MLP neurons of a small language model. Each row is named by its layer, matrix (gate and up: input weights; down: output weights) and neuron, and shows model dimensions 0-127. Each number is 500 + 25 x the weight over its row's rms, rounded and kept within 0 to 999. Numbers have three digits each. A neuron's up and down rows have the sign that makes its largest values positive.
After each neuron's rows, "fires in" lists the words (lower case) most often at its 100 highest values on Wikipedia text that the model never trained on; "fires after" lists the tokens most often just before its 100 highest values on Wikipedia text that the model never trained on.

L5.gate28:461513508522524505533521507544511474512466459526538509504508480523480493515509518547518485528532507472514472526524483526469526539505483502482507543494484490519554528486521547552484511514521501494489481470473473459529536548525482544452549510504494501468502460544519501528504487517478455477484494457497491504515487516499497468495526538523476494509495531478522484500494516513465480455459
L5.up28:483508502492507487503519495506466456476499460516526523545520511479474499496488512489514489541508495491557479452516512520503453477511471478474482474486530512459528464512463496513467501472493491507462528495529480480486486476493509539468511531467499493487522482519491534518490477514523446514542478495494499499571473524463477454497529535504496506483529496480444525458521485513478499485471
L5.down28:505487496496533517519483473477521476505528504509532500491478502479506505495464492472475503554457492499501467511460485463534472493502499491489472506496457518500530522518463478475460473515506491504512486475464510510495475534498525473502478531479452491454515509494524498524491534486447532526496498499453503504509502459497485510502504560526536520501460506468518535471515496485497530473465
fires in: "as", "also", "age", "a", "17"
fires after: " as", " was", " (", "–", " is", "imi"

L5.gate642:488472485482494519507508480490496528560502488495481504519478514459502494509548523506505507535472516516531541478515464484513516461504511510512507496448471485454495513483482506475519457504500509495474466510515527502529468516474452488496500490479514520473530510472495447479474497473520500445484508511515507520489582465507457493522494478492468476508507504494487526490472477468425560581486
L5.up642:530523473500505482510520479504538523479543479438491549529489509528493535513491556537468487493473532513448498494505515506491511479514475484491510483531441471500516457539484512473500491486508528452506527465481505497512542487502487493479499505445489486499476470495486500482476471544481507508493478510485487506486483496529493530477510506514514555476505502438563493495537461509524509489483
L5.down642:483496467501487506487529489475518518514519508488478533522483542502494441512469505541512499479501512513464526504482533517490506488485464497497520507565473481541503436549488512521485506482498529481471523451486523476528486504503500483533493539455522491491481534498478517525513478482501477462504479503491538477460510526495484558496509515548413481498442523514510469493479499521520516470481
fires in: "it"
fires after: ".", " that", ",", " \"", "\n\n"

L7.gate461:493514464496500509527536492527521498496485487483509473483534508523489502499460509506487471532441506517532475463498461523520523489538547513478492512468483548468525506433514468515505483507536494499507501511511460477545536490488514513432555505460484473524545496539451489510535496521484506491527499489491486509510477470511449511498461524527509504522503528490523499504451504460515520504512
L7.up461:488479496495518477520488531501481548497426483514508515504477490519461474544489503517519512536525493565487478471521509491505533514462509524487505517531530545491528489531476538468516483506496479516522488479481525531498486481482510523501450480522484484512474543506506512494501522483481517536508489522505468462568480525507502507512543515505559501479513522481440532491462473532563486516485
L7.down461:472536505481485462502545525522457502527467487548487526529454516471477460523459494527533483502528507506482538549486523501526489490550490509492487542541511530487483503508523507493510535492528483485483451515510547500504520533488497506562488479525507484507453514544533492515512515475465549545470484478514475516503492491480494513445486502509508503519532546500496480466528502538528535488539
fires in: "a", "that"
fires after: " as", " the", " at", " and"

L5.gate248:482515519528502511464513484478500475500523462498465535516489498501499514506490518533502465478487510482544560542465485497536519529489462544522525500458506505517486483508507526502494502423476523505459495477469523497504486506498499508509493498503565517517528510489458488491508493500472519508486451473504520520485541516516521526488497504510490509505478489475511450505464498509520495494470
L5.up248:480502489497516499530529536495507501506476504480495492531492494513507478482503477457488531438487516495474529479497462514471505498476469499525543502549486520498524488454499521489475493497483510484491457484489517433482568474496482496465487491468513525482507488513483472488526471504483476552527473440465510462506503518551547499503491495489503501533490505502451507505463458476489444498545
L5.down248:509566531484519533483492524472469534497502490518508457457508480514513509497478515512472528512501526444478500504503461522507455532521495502445509518505481492501535519497461531563469471521452503509502534515531481470507499494485484495469524504510518487488465498475494520505521504529494495515496476455485489508522473477542483528451489480521504467489476477499472506469461469511425461484504
fires in: "and", "while", "then", "or"
fires after: ",", " and", ")", " season"

L4.gate282:528498513523546508487517512495500457510551482520497530507518532526487496534466483479463476530521461518473526479496490533517518527520464518513526525491502510467485474458488481499497483509491497540471489476489509471533485470501490521481533533537504534492508473509504508488470484461444495516512497510551510552464537519520517513505494516481492506493504454512502527492459532478498507511481
L4.up282:508494478487508525542517500505517492515479488501536527515521517497500520507520475516506489493492493550525515480512526495487527496512518492500493485498489518513517500516472488467499466490456511484516510522436451451442473466463524491550514494483539533504471474529492504542492499529483482491455534464511478523509481513541532492513531500492465449519515489450498503509514503486461503459511
L4.down282:486499522543486472527489459459502487541528503518473511503512482508538519457497515480524497485479464474442527478481481511461511515497455513529497492553512509526486512497474477485491517466465506450498468510510512493479487525501510487513488479509496483492497487495581469479501492441481472494487537530524484509452475521507499515473514493482469455496483534501495580504486535527497501476517
fires in: "it", "they", "on"
fires after: ",", " and", " The", " the", " where", " as"

L5.gate604:472464484464486504490453487538572536520519499505495480468482477512510518488501496520480553538499501526523501556508486479439479500493511511476529525480537485513496478499503486519537513519526524481456463498495498491511506520509487488486492480485527477494530461518471565489521479499486472477433485465460550480499504470515554512521539503535520475515474518521528490452527500521440526481480
L5.up604:488497501490524495490509533480530482492474529513521477511456566488431513504499522484505477481509536501479488488513517491495517499526477533507489469478459470462473523498543497527477522510499487505503511506498510461501544543530496506504488509521542524486522489497543485529513485497510528519466491473546492496511455466429528476503518537515564485508491490497486519483459530500503524510511
L5.down604:490473506494463490487504516479513549492462445519521492460517502495478527517454541512495501515460569564539546484529497500481500463506488488507464519499512505499494498520497510487513473536533504516478492505500541471479524475489478532509517491498505513531517516475483549491528539478495499516502458493469509478507505491535488501501505474466501498501462480476496498494499462542492533475509
fires in: "0", "5", "00", "4"
fires after: ".", " .", " ("

L4.gate305:492537487472493510483503521518499498474511498516497531480556454509536538518509512505453512502501478453504524513449457471467548520513501544514495492524509556509525542453483461496496485525513541492461534547430503543477503466482524475476498512499476482546483513492478474508540475487521509507505462450446499479472517472489522503503507505507530543508481520476500504506494484486504471496525
L4.up305:505495475505494522487442474524511454471496488527507464498509496525484472535508510504517495483533484486517504521500512496526474480523499527503516476502476496530512486446469479483468490468529492491538485506502508511525538503508529515469481476489509508534525535537486516528472529526469510490482445498435472521470520549534503516524505519551507466524502493506507440450470493503448491529511
L4.down305:501512475513526491560479464517467504456506490494487514472471503441541478502509477491477524486473465481499504510471511530455445554515489488513494527520486550541499495544521555532537505490486511528503535493501509502521536479476547489516496525494489504470504451503577550499493479503482488505447552513496490502523481504505519494517515462483554527508561493531468547537512490508467464514481
fires in: "and", "or", "who"
fires after: ","

L9.gate319:545471465498500511459466514487521499505504520480502560480505501535469461521515487494531501485462491547541468517488528505519506505491537553496505524503478479509506502523501510501528532491512486501496498492451474538475540512490465526508504526484529453482496505522516453519507487499436513463483493512540495528498537508487534526534458511496512521521496516512536531488509421497506497495483
L9.up319:484474516476518486507452522486459508549525522505493530504454469481500531505524507497518502515485485549513470507507557524492459518489482518528501567511547452522501513476509508497536460478497539505471507492480529493494486515508508450519490528510525461514494534559500463499524460493482511477520471478488432444460546486496496544487497539490497528519491500441543452525513511496515469492487
L9.down319:523492479508517507486518420532523512485532486552507502503471517520486529587526488514485532498511495504465504551499536476468496508513478509479534478441507496511479496502531503537531519525541501521505436465546482504519488503513479539533501442481497490492557480468533533534489499480501466502497477463476542477475512524538493512477483490479493504460503482536512496485438487508487453509497
fires in: "which", "that", "who", "as", "she"
fires after: ","

L5.gate612:498540521511492468511531527518526505539551503505528510481552498527488469516506535507514490530487449530488513473486486485503518504480496509495474517488510487481515486540536509521464522521502494495461482512484494457485457494483505524423450495471513478511433471441483537539472439488538494512500467482520526565526486526498487515462521478511502507484548482517506516546485524512507480505423
L5.up612:489466477525544549527517509505475516521524505472508496499501476549492522534519534514508522522535501536568507501546492554542492497486466507540491506548488462488516468474511469499485469480513478498503466493528558486523523471507505545491431487527506510468520511528490535520463451493526511493535506480502496523492508498496474538490501531472503529517532513532479445504506518453527487485491
L5.down612:494509512488502507526484503522493501470511508476514510517483490524454506521487527540510490498442547553484492497464517473441506498501512529510424515502525486474509486496542513498483518500493462525497550532525497503499485480498517472519495507514459523468492507465526489512519504492535435525496489503480542501579445548482494506477525514490481536443560519508503508521463468512501488489492
fires in: "not", "also", "well", "often"
fires after: " was", " is", " are", " were"

L7.gate12:531457463460502540488484504520525497533490537494482485477480553473445503479492498489482498451503491496511483469556499495488507487510524509495550481562487499517474480531484498489541444466543498505538492524452506478500512511482483501506451512482473505514467491527473522507484457511475496488461485528478493478514501509542536510478485486494475472507494532509506469502502481518527483469553
L7.up12:451523506489513490546502493517528496492484510529468519508489453496522488499509460486485498518559468482503448491527479448451489473482538497508484509486542538461471477480515457490536503518486547525514482529539510453499483484477478503481525512518505503514503545507508494511516544531477508440481541535540540522506476533422520514541509479525529529490479498448526480501445514489502549436480
L7.down12:527488502514505500491505521504558502508527504518495469461528500493444504504546533524499487502478506510459468504525492524510459475512506466520511464515522509489525448503499517476526517517448502495474456500527506473521463480524488467501476521525568504507519486533532475521528477497509570490510477553472524497485537475467487519512474537523485472479464476514545478496477501531476515500497
fires in: "his", "s", "father", "husband", "mother", "wife"
fires after: " his", "'", "s", " her", " and", " His"

L5.gate157:515513509442500529483506522474511460489478521477515542511492516490517442552495523478510479457434500439463530538469497468510457474511522478514492514461476511521500477467451523514465537493532514508487522529534486454501524495480516506502507503425483497528501464507488479467479501490486469492486479501481507542499523503459491503463472502524520482448473491526454509495444483549551504504515
L5.up157:505484503489481516535540527477520485489488478506501505515457484502516517536482531501491506510483499442524497524462475507513490497492489488526526509504465503532480473441468498438498511497496515470503492493530523482488545510504495485474503542418495505501505501526502479480487481513468494500493502505491502558455560478483553505478524485531499425488537524504435434517443512537512443514489
L5.down157:535515501510521505493526518504531510528507522543508533501510513500487492491514526500467515491445562466481488505498473481459484470527508509487508542526494476475509506479467508522470478475494476561533510508537534488501519468488529483500518474498500508511498485531481507493491498520511507494509515501501512507475498477485435465495481492447473513428441476503490500497529487517534498520510
fires in: "and", "streaming", "or"
fires after: ","

L7.gate297:513501491516506486508480535497457502466479505536509528485511535537495483520463538513440468511508468519487508483477495508494541552469509470486498476499512559484490504554542481498522492496440537494519512495499464494497508564518499493429496480535507557459514527515506472509481515486461493546505498452523501538469528472514519461534526572493501505459477487487443498499488475529486459488504
L7.up297:487495508518499472522508542483511508506518492500500490483494501461515550505473484516522462521544495519495487520512476478497537508523455457446460490558491486515492539530480512507478484495480504508472532544500521522510530525542484530485447526492472488472532531468526533482496496477494501462490455518503549557549557471482482504484507505518484503512513469472498491481459505507516554516498
L7.down297:545495456468474473563484502533492468461527513488539515515504465509568515496525513527501455494500462446504511511500493529481509467536543519461500504513470472494466519498514493497534454481523480528509488519515510548499449509503521504497461488479505475492487487509491480498498492529496504525482521504499518544500499467534482456500520531509459539534539507486503498484518496471526478476543
fires in: "in", "at", "with", "keep"
fires after: ",", " to", " be", " was", " located"

L3.gate604:474489480510515514476459511542492525469491499538503507517491487509517494497519506513460471515478444490536492515472531524494511457461495534474502474550511461494498529514500519481517483479501504533435473485514487561517521508553498522487491489518512490451511477488500495536479523495506518486564555536522468536488550506535453518455482500519506444507488483518523519491553469500495504477505
L3.up604:507500490466459475530462470513513511512504518520544487511506519527499536512477500460489479501514435544560501501486517503473517504494537509525490483537499545509483525503504498437538518571486515510463510511505471484499541524490521498505531521481487516500484485509500489534479481562514484477524523500511458533518480484483504524527482488468502481504530531516480506510488460502477497483493
L3.down604:513477489533499460481546489524501510539465544519525495478491514529492506542482543494531575486480531507509509548510462489535518513520476509536478528513476485510511492444456488492471507518480465497528471504508450509513525519516537482474511502497504529513475495515502488469508498523467523524489490509482508544468465497511507502566460516428506495479495499503487492483502493446537502505495
fires in: "1", "0", "2"
fires after: " |", "-", ";", "s", "dale", " USA"

L3.gate286:462483510485490473472498504476489470458505499478527493453482493459538515481504497534480474491501476462506478531488467482537448490492501516472488509493526502486507463494496524529526495502492512503511454528473490519484459448504517473519512441507522492503507491490430484537491471468517473538517516486516499494480516546510486493502469520481504503517488497515517502492511500464447467475495
L3.up286:505523440479494490501518552529516501513499487562518497478507454541476517478490520516499519461500502500505530512514466489520535496495455496531525492513510488492512513535503479525534493436483484476497521508535500467523514494485454520494506494526501508496524492491510473501495505524513506540465493459435544481453543472492514511483528511465536465461492479505481455472491477505473475457482
L3.down286:474500514512500519478508487485495462460486494473518538465459514471482486459498481528450471520486452448469523548502466506529519478450475505505482514477479475513511479516494498476519525488481502501510457525527486493452509476507534476501505485480555474497483480483474499517502497489512486546484495540506477521484483498547525503513491497501510498484500521500497505498479506507445418479475
fires in: "and", "or"
fires after: ","

L5.gate303:546501471490500490533524473502481433510469457510472495496496499536436496478495456555514455482501448522559552495536526469485537472502542537526509500469456493476494473485519471491510495502508533474516499512514505512497501505495536493521486513482501486508531486509472490513544502477505529466473524501491491471478458487445475495475495505489468473485545505491520509473535497527464507499553
L5.up303:468497513484543512484444486530479539549478475477451472485493517465514498450507534495517492518537494502505512462507483516507457494500500475504484486474499480465521503512477530475478503476517530494510521512528529464507466498507545529518518491545461438479494534519465465522501518513476499494496440499503501569477518503536479500463482517491508487483512478517441482469476500491501476479481
L5.down303:528513495448469540527525489516494488519500507489485482481506481485486509510512483515520553474461505484457487543488501485478475480479448437475501510515506497516466548454498525485497497526487459505532507511472492489525488482530505484490511559479525502480500530506462454486517524507477502464501471514485523446513480513510541474508467486512486453543493490516497551532538486469474558474470
fires in: "which", "its", "s", "where", "that", "same"
fires after: ",", "'", " of", " the"

L4.gate13:485431482477539517507468532520473513483491496532484499495512516499517500513512504529459502517496485517462533494548488490467497480482505489509514506510544506501479535479505551531522499498508489502471499509467493479464504492523482483483482493513484495547561469510522500498510507534474512499502488508471491527486473495539511545522518468503506496493512469479531522531536467497489479470491
L4.up13:500461474452531500549480511490520492500484473560510505500502533519517507512486482555473498541506491483463506552544440509445518484496473505498505506493509487497463518488497515520488485506524495504463501495462513483484483521502476499486492482496472486544579507488530532487521491507509511511501468503502468519500466501568518538581512490506520491486499502500510529516512503503515488468524
L4.down13:512457482532478512491528482548491511466517526466477511501521519494508486484486480477504516488502521554438496519537487501545531491492497500549531510508421508507521527521495461527513451491495465501517477520513460478482500483484498542472509487533473479488508525502539521463522437540473543518487504516456479573467504512529495518541519532464478473505477490496498511480508522496515495475497
fires in: "in", "by", "at", "on"
fires after: ",", " and", " but"

L7.gate159:523465495531534490559486484498509465506501499542506512485559490461517530499490501477502487480494461556536464511496481460522481525523526468512518481484524534507513511482531485468479456516517530459538506533501495490482526509549476508517497507489510495491521491528483479471470491543488543495527449457462483536540558525512483520482471533529480533510515497513512505470500490457514493485486
L7.up159:474488535474507557500488519481508503492528489514465494503516480494518476538497521490492541480507487535483528497469502490463475543502493480494533497494522471493534546501480485475523489513526487514509469538494479500489486506497539448542476485550538491466490480486489507530464517496517502516499450528464464495512513555489495545544480463489537463524516492496512518514458461489545504515501
L7.down159:561525496481479477492490509523475512530469495517487487480521461477529512482481469493487465460505468519519504535526470526516476445524499463541434506508507487504500516462499528479474502493492528493485529481507515515484509458545483477543510423490461495497498528520432529548496510520532487459491524504500482508496526489510478495501526543469504539514513533505487468514468516462482506491533
fires in: "the", "of", "first", "s", "a"
fires after: " of", " the", " one", " was", "'", " it"

L3.gate327:493463486494513520522522499480514447496516485486514488457471502516455527517502522497484494502529458501497557419514483458442515506493469494484509521504503482492478492521532513485533478500491472523473454528516482517503515522548503504518499476529494507525540482519520497526542495487513503469491509515561480480500446498475497479477504473511500491464452514497507516480497542492488496522517
L3.up327:448499502516533528502496506549495455490482501448491475490487501547485508534485478443496488553507497511491482476431489458462533481495491486518487509549546529474495503569522409495528505481500498516486494490522514538538507498492501555488494508481491502458477522506537512463537538511451484520511499513463496493498523525473536515506522482514518497489498467466519546498549511518455476475498
L3.down327:463493517500471515444484535468489513454495509500449506468515503525483541474477464516503464522482547527505513474492491513505526472503498508514486540528514489516485485540487454464511480490481507529499424507518514517535513495534540530510506527531489480452495542494485492521533520466458487519501447522472535446507500441500483477473482469521511473498488455504499546487490559491486505477500
fires in: "7", "8", "9", "12", "10", "4"
fires after: " |", "|"

L4.gate691:519499507527502469510518475482531490505472472489498505539516538503472513519500507454462525540535501520505477483524497498497518472518497498502534494521528509500444544543524472473517463513518500544471517463527510478527541531553545545464494476493528471484487458482514510509531500484497498524487498502512458501537467456548514513522488498515493486492475447479488545473538493516485507481467
L4.up691:493511471537528526514525496464506460475520467446462463454522496495478486508457510491525495459474510504477538504464528512456536491499500516483471491496511523447471495469441558500478475491501454512504482468513507508505515533459473552462517498506542465511474488504491469518534450495474492536508493469511481514500512508516518497497499505494483442489485475504542479490476528486501541516482
L4.down691:519444508512548513501496498479442484464541462467433476493524501512526515500500502518486474518463530489520515489512503484466517497488474499527491529495498486513472456564524483464503498506522468489483538527519493537525473497524497501540507530508502483498491496488467461484520497505474431494461484491507511465494499487464509497502468452489559496507517481513481497517494521532498481503511
fires in: "1", "4", "2", "3", "15", "13"
fires after: " |", "|"

L4.gate242:469537507497527536513485508529504473516488531469532486486484425460510548522485438520484487515516470555458490501497485514498522472505495524501482500451476484546491508530460510473466478527514507507526484452454499484528462490523466462496497518447485504511507493505492484509524469515512505465443510545494483514534535497501523498492495523546513510535505533510532443455477473459489548483452
L4.up242:493520504481515524481437502498442503499499513489496497477484481526518466514510513508511473517510542528475537523495512455487502517457519474494537508489518493529517507541494563512488509485472491494465521585498511519503549523520507485523468463467553493497481536495463510530497558477491508468477484519563522449511483520463489519570479514561506531493502529481508473492510484460473522537518
L4.down242:492515459492506505496524534528514494459472535529508489524474486506500506548472505495529487493470506473530529500498465520497534484484507459544449550513483527506461513490503485541534481469504530502501530541532515485501524514539496532503481510459552466493463531494441538509472520530513521489512513464496514481446476527508498472467514491521497523493512527506465548498539508501498510461495
fires in: "as", "time", "season", "year"
fires after: " such", " known", " well", " following"

L5.gate485:492492509482535490503475452514468481446518479448473525536473474544541527506509551484492482529526506494457545504493492484518541518523505504475494506480502446549496501526479517498517469460484456507470499540511543493455521457497465521516514474520508500491497510527529502531494525523527478510506516542469520526525461512535512498488533522457494529533490531487478542515511496492514492484489
L5.up485:521514489525480520495542493501500497489500496485494463498493514526525447499480505479466500515505515468527506539484529544489497492535505477501553508509526543477509500504502516473496515490463499485472543457521536522456454489479494481516522506502485491519512475498535535532555529523513520495519494509506514497464466562549483514545468500528462578486549506543482554484488474460482458496480
L5.down485:511512524492514523496493472510494454496515467488461505494508501540475534502488535478496474506490549507463548514492512543516530533490503486530490477474497482495509486566472493505501509463487480531464534497526527500486547468492517516542475528515520505496491498486530492489527486545522460502502538483461496508498482515532514537488528472517502511510493482511453471502485466521509447515522
fires in: "the", "a", "for"
fires after: ",", " of", " in", " and", " to", " at"

L9.gate473:539489507485517491478516519495515483507484522552528484491496510513499552503504504473492495478537469507517491505534447546489499530490492542454506437465518442488459483528509485564503480502479466530498464494518499481514521535515513494487489450549500509506495464482475525481526510494529486535509483481497483488491533514507454542478461529497480501462493469486516473426496461495533501500521
L9.up473:496533500500529485470518492479513500489470501483522497505508503488487500511504487488491513499487426472508487494524507508510457478498467488493469475516534466481524467485519523530540531491510506455536482477519469496503498536501505487563579511532524507533533537472475478557490459475468508516473494525490517527510520504489513493514495495480532462444497519471498474515482525473398500534446
L9.down473:511480478522490510566503509479480473488510481503505521497479502503517511491479481486537528539444513513469511515487486469467510530525532518530512548493523504515510493492487446479556505465487493501488471508475480523477500481482533518464457545488454472488503526508502490515508559476517470507516529510495464534507518472521487525496497454492499463526505521524500547561574498507533532483478
fires in: "and", "a", "but"
fires after: ",", " is", " was", " season"

L9.gate521:489496464462521512521477485496466537495532484544472503477483517505475475541526524478497484468446464485549488505466520504515500509523510522527507519460487494486516478537516545487484491528549510531508470486485514491466527490523467479518491473531504478510489500498507506518547507455482509502547513506480487514480518463486560544523476461509497496504511504495568501492473483482475526480520
L9.up521:469491495481495523459502525501505502464502499502468498498477495474475476513503472472449466502521487443458503515488533535493468501513462480466499511497507462472486508542504514475504520468481437487525509535489506527525489475507495517538459494516505464500466495442495484518454493485472503468475477484506510467485488506485512539485475492515487553456503463477490454509475482500518453493519
L9.down521:508503522548547468526514528474504481462454516491461474516541536550497463485446501464495508508548500492528426502490493478501485493501530536484509470503492524507486477532502506507472499516455462487520438500502520543518483486476526505537513509502518484475483490524528507501514532508476507525529519481476524503530466515477519468559475474496477500493488502543474529507456543530505514497468
fires in: "the", "where", "that", "this"
fires after: ".", ",", " of", " and"

L9.gate32:507480499535449505484489508484492534467491485485451524498470550497460485449506482487502497546458461454507521509522482491530455497472487499473526516513512473499502515518501491496499544496503489515535459502514490531500543502528448483478517519477464496494507510520497492498497511487500475501541459518530475462524518522492469501472526486507572529511527447520497457551501507489520490522499
L9.up32:503531473484524524500506466494504475469491438462460519481513517528532468499495477470525467514462467536503479457511522492490542479483479476519486468448532485489526534464519509520530509480514491487504488477511519485559500438486499508506542499453511497535505531520506497506494449473494526475542468503531526527514467503565478524483495487496482480495466487487487520510502507486516482488549
L9.down32:538484547487558502472457450530515511529483525500468460497480502540472537502512526491483480480538484538499532525488544477489487523509454467500469472478504551521494494482521484471492429496514506514496523535492535501512499482463488513537518487462509536509469530456504517549542519494476457520475494475493484548496484484489544530461489492528476462531488507471482529473498526487486482494485
fires in: "2", "7", "4", "6", "5", "3"
fires after: "|", "\n", " 17"

L4.gate409:493465532465513453505486501521486517496562505460505488494489492491457514491457472489498476486516491540513465474544530480479472524490493468498516515466537503512493521473482499499522500450477519508549532467518527486531517454513530480564486486514490515496568559486469480523475513493471509493501519477459527529521437487499509508486518488500482480481503486484489479525504525430501490522528
L4.up409:474491491516508499551479522492479530473526479489531514551526521538513477522487482484525524482513489511493493497517480504492507501520475505486540471541500465479500468522478497491469501525480515523517468503464492458465501479455437514522489517529517483510523504502541521469525473537533497513529440500446571502466460515518512500473496510456509429480520466497446509519527485527439495489520
L4.down409:504479488527522476472474471579500504469508490478520481527510471478494509504546540516465536477521503489522485507536481505554485489531529478478506475497498523485543513448473506503493450508477507500511416514487478512497521447514449456513487501525495505507525482465498487505479499491504526502484518520521459466474478463509480516479482478512473450506524503514499536530522532516518492474498
fires in: "s", "for", "the"
fires after: "'", " (", ";", " |"

L3.gate59:486517483500497500540498547502515498504488521511494518489493480517485488502473521517446492493465501486536476492451501501478462475514525483480446502531518513503509510579510467509546474477530510490497483489483534552528491478498461496553495474505460524490491460501507533496502472545490494497474504515543539459531512520505491530538526477503484487484519506533460500485515502516522453530466
L3.up59:521511490498530484516468501488509514504510517511485505504534507522475499502462525517459510459484528481531499495503451501527454501562467497497443502504505537502515546570506444492518503487541511527499498486452505530490490468525481450511479487519482511519528487535455520503512464490500508471477487522489502501508485525534504562520564471482493516496516488519481503458494494494539468499461
L3.down59:508488466491526473492475507510457515471503468493491523458495523473519440500461512555527511500514459477506490457482496431499519507519510514532504499454506505502487511474512500511493520491489486453501525506472532527533481546483535507508500476487487461502468494481490479507493513470499498507547497517489484509448481539505492462536504492485429488505515477526490493522523531526524548545484
fires in: "1", "0", "2016", "2015", "2019"
fires after: " |", "|", ",", " in", " March"

L3.gate694:498502483503554508477524506567477502477507507520523502482475475544514488489504514489490500478514464523470525498489490494459468485482483478461542511508452499499495478463526458552496512510537517514492507488453460515463512518523475505465521459485517464502481515460480506452548501504460509514437476457520457475525535497490526485481514497494492498522523436491499468488513506503498532490551
L3.up694:481503547566494536524573496520493512542535516506502525474499509493454522458485508515468493504504507509493502516489502523436449500448511513519497542468474485507506494524503443520523515469508510475525484528476486507500533444515482514499505515512524502465536457523474503490511473558490501471504457473517536511473549490498494539491504490481522503535512467481471499498526462520499490533484
L3.down694:508538547531518495569547537476521500562483510469493526468454484475489523505481539513522513501460512482546540533480540511484505515497510494523523531520507496486517483513499482495514496461504492465470493501526455528486555484503456481473532537513499507495553503507549523514481459512523484478502471498496518495465528497489515509451522474494535507524504500499512486513490484485509502519450
fires in: "2", "1", "4", "8", "0", "3"
fires after: ".", " ("

L9.gate165:548480478485527492526530485496509511540518511508525505461498474511516539510505536511490490472501485528453509457513503478501463497455487468511473527536517498461504550509509480504472500461502482534512549537487482517468529525474490474498505528508484484466543510503498493487477456456532489502491508458483509461489458470504519448535489479488544523482522461461502455523513536508513497486502
L9.up165:496494454532499504508500515478562514468577475500529506513501488497487522484496521515498443515512470471535507488490497483570477510535527499546469525491487488468524479455510487458469501471489498471452521517490487542459474507497498499540555534490533465538527513444510505527473484528486468467495516516478511474525488477516498519491533488481463504518528524493473500549492458489509491475503
L9.down165:533508522453488461482509516492466491524519473491534489508475477510458516527471527466510493480448504498476468539468507525500522483493503462471525519534498492498456487524489478452485515464518498496488454519520506507490504506500506472491522467501467489452468466491488486497453487500533476503567513523506507460540512466474501469441524526482490489490507446498478450553518528539525485468530
fires in: "the", "s"
fires after: ",", " to", "'", " is", " was"

L5.gate577:516476501527472469470510470509552470519505506550505528520484516500502509506524546518485469445477477502490521536470497498477487472507430506481482518507468505527522514497444536511526463498509478485495485481521537485489550534520476491546519474495536508482491514461506524448520493498462502467476484470475478503510535508511478516476506482481451454480510523489497492502458487485502528530476
L5.up577:497507526489499476503526523510512501488481454469494528517496539515464554489506493489477528553464492473498508481467436503513483494455476465531511548514516498481494520462527524498469500476504544541494518490470474540502410516505504508531498455517494507483481455489481528494523465502497517462544491477527451518455496477506499459477560495451492503535493475503532485530525500504586457481468
L5.down577:480543502530514482458476505518524478520506538511504539536483523502494521507523479494512518511486483443508489429470483521498500500550459512479514517494528519549499514493478513544449485504476549493509477504445506480516478475481524493505533507499534491514516467520508513561545493487508554525552479475492535505462468509520482477471486544565443494510514492499507481500484489468487510487491
fires in: "and"
fires after: ",", "s", ")"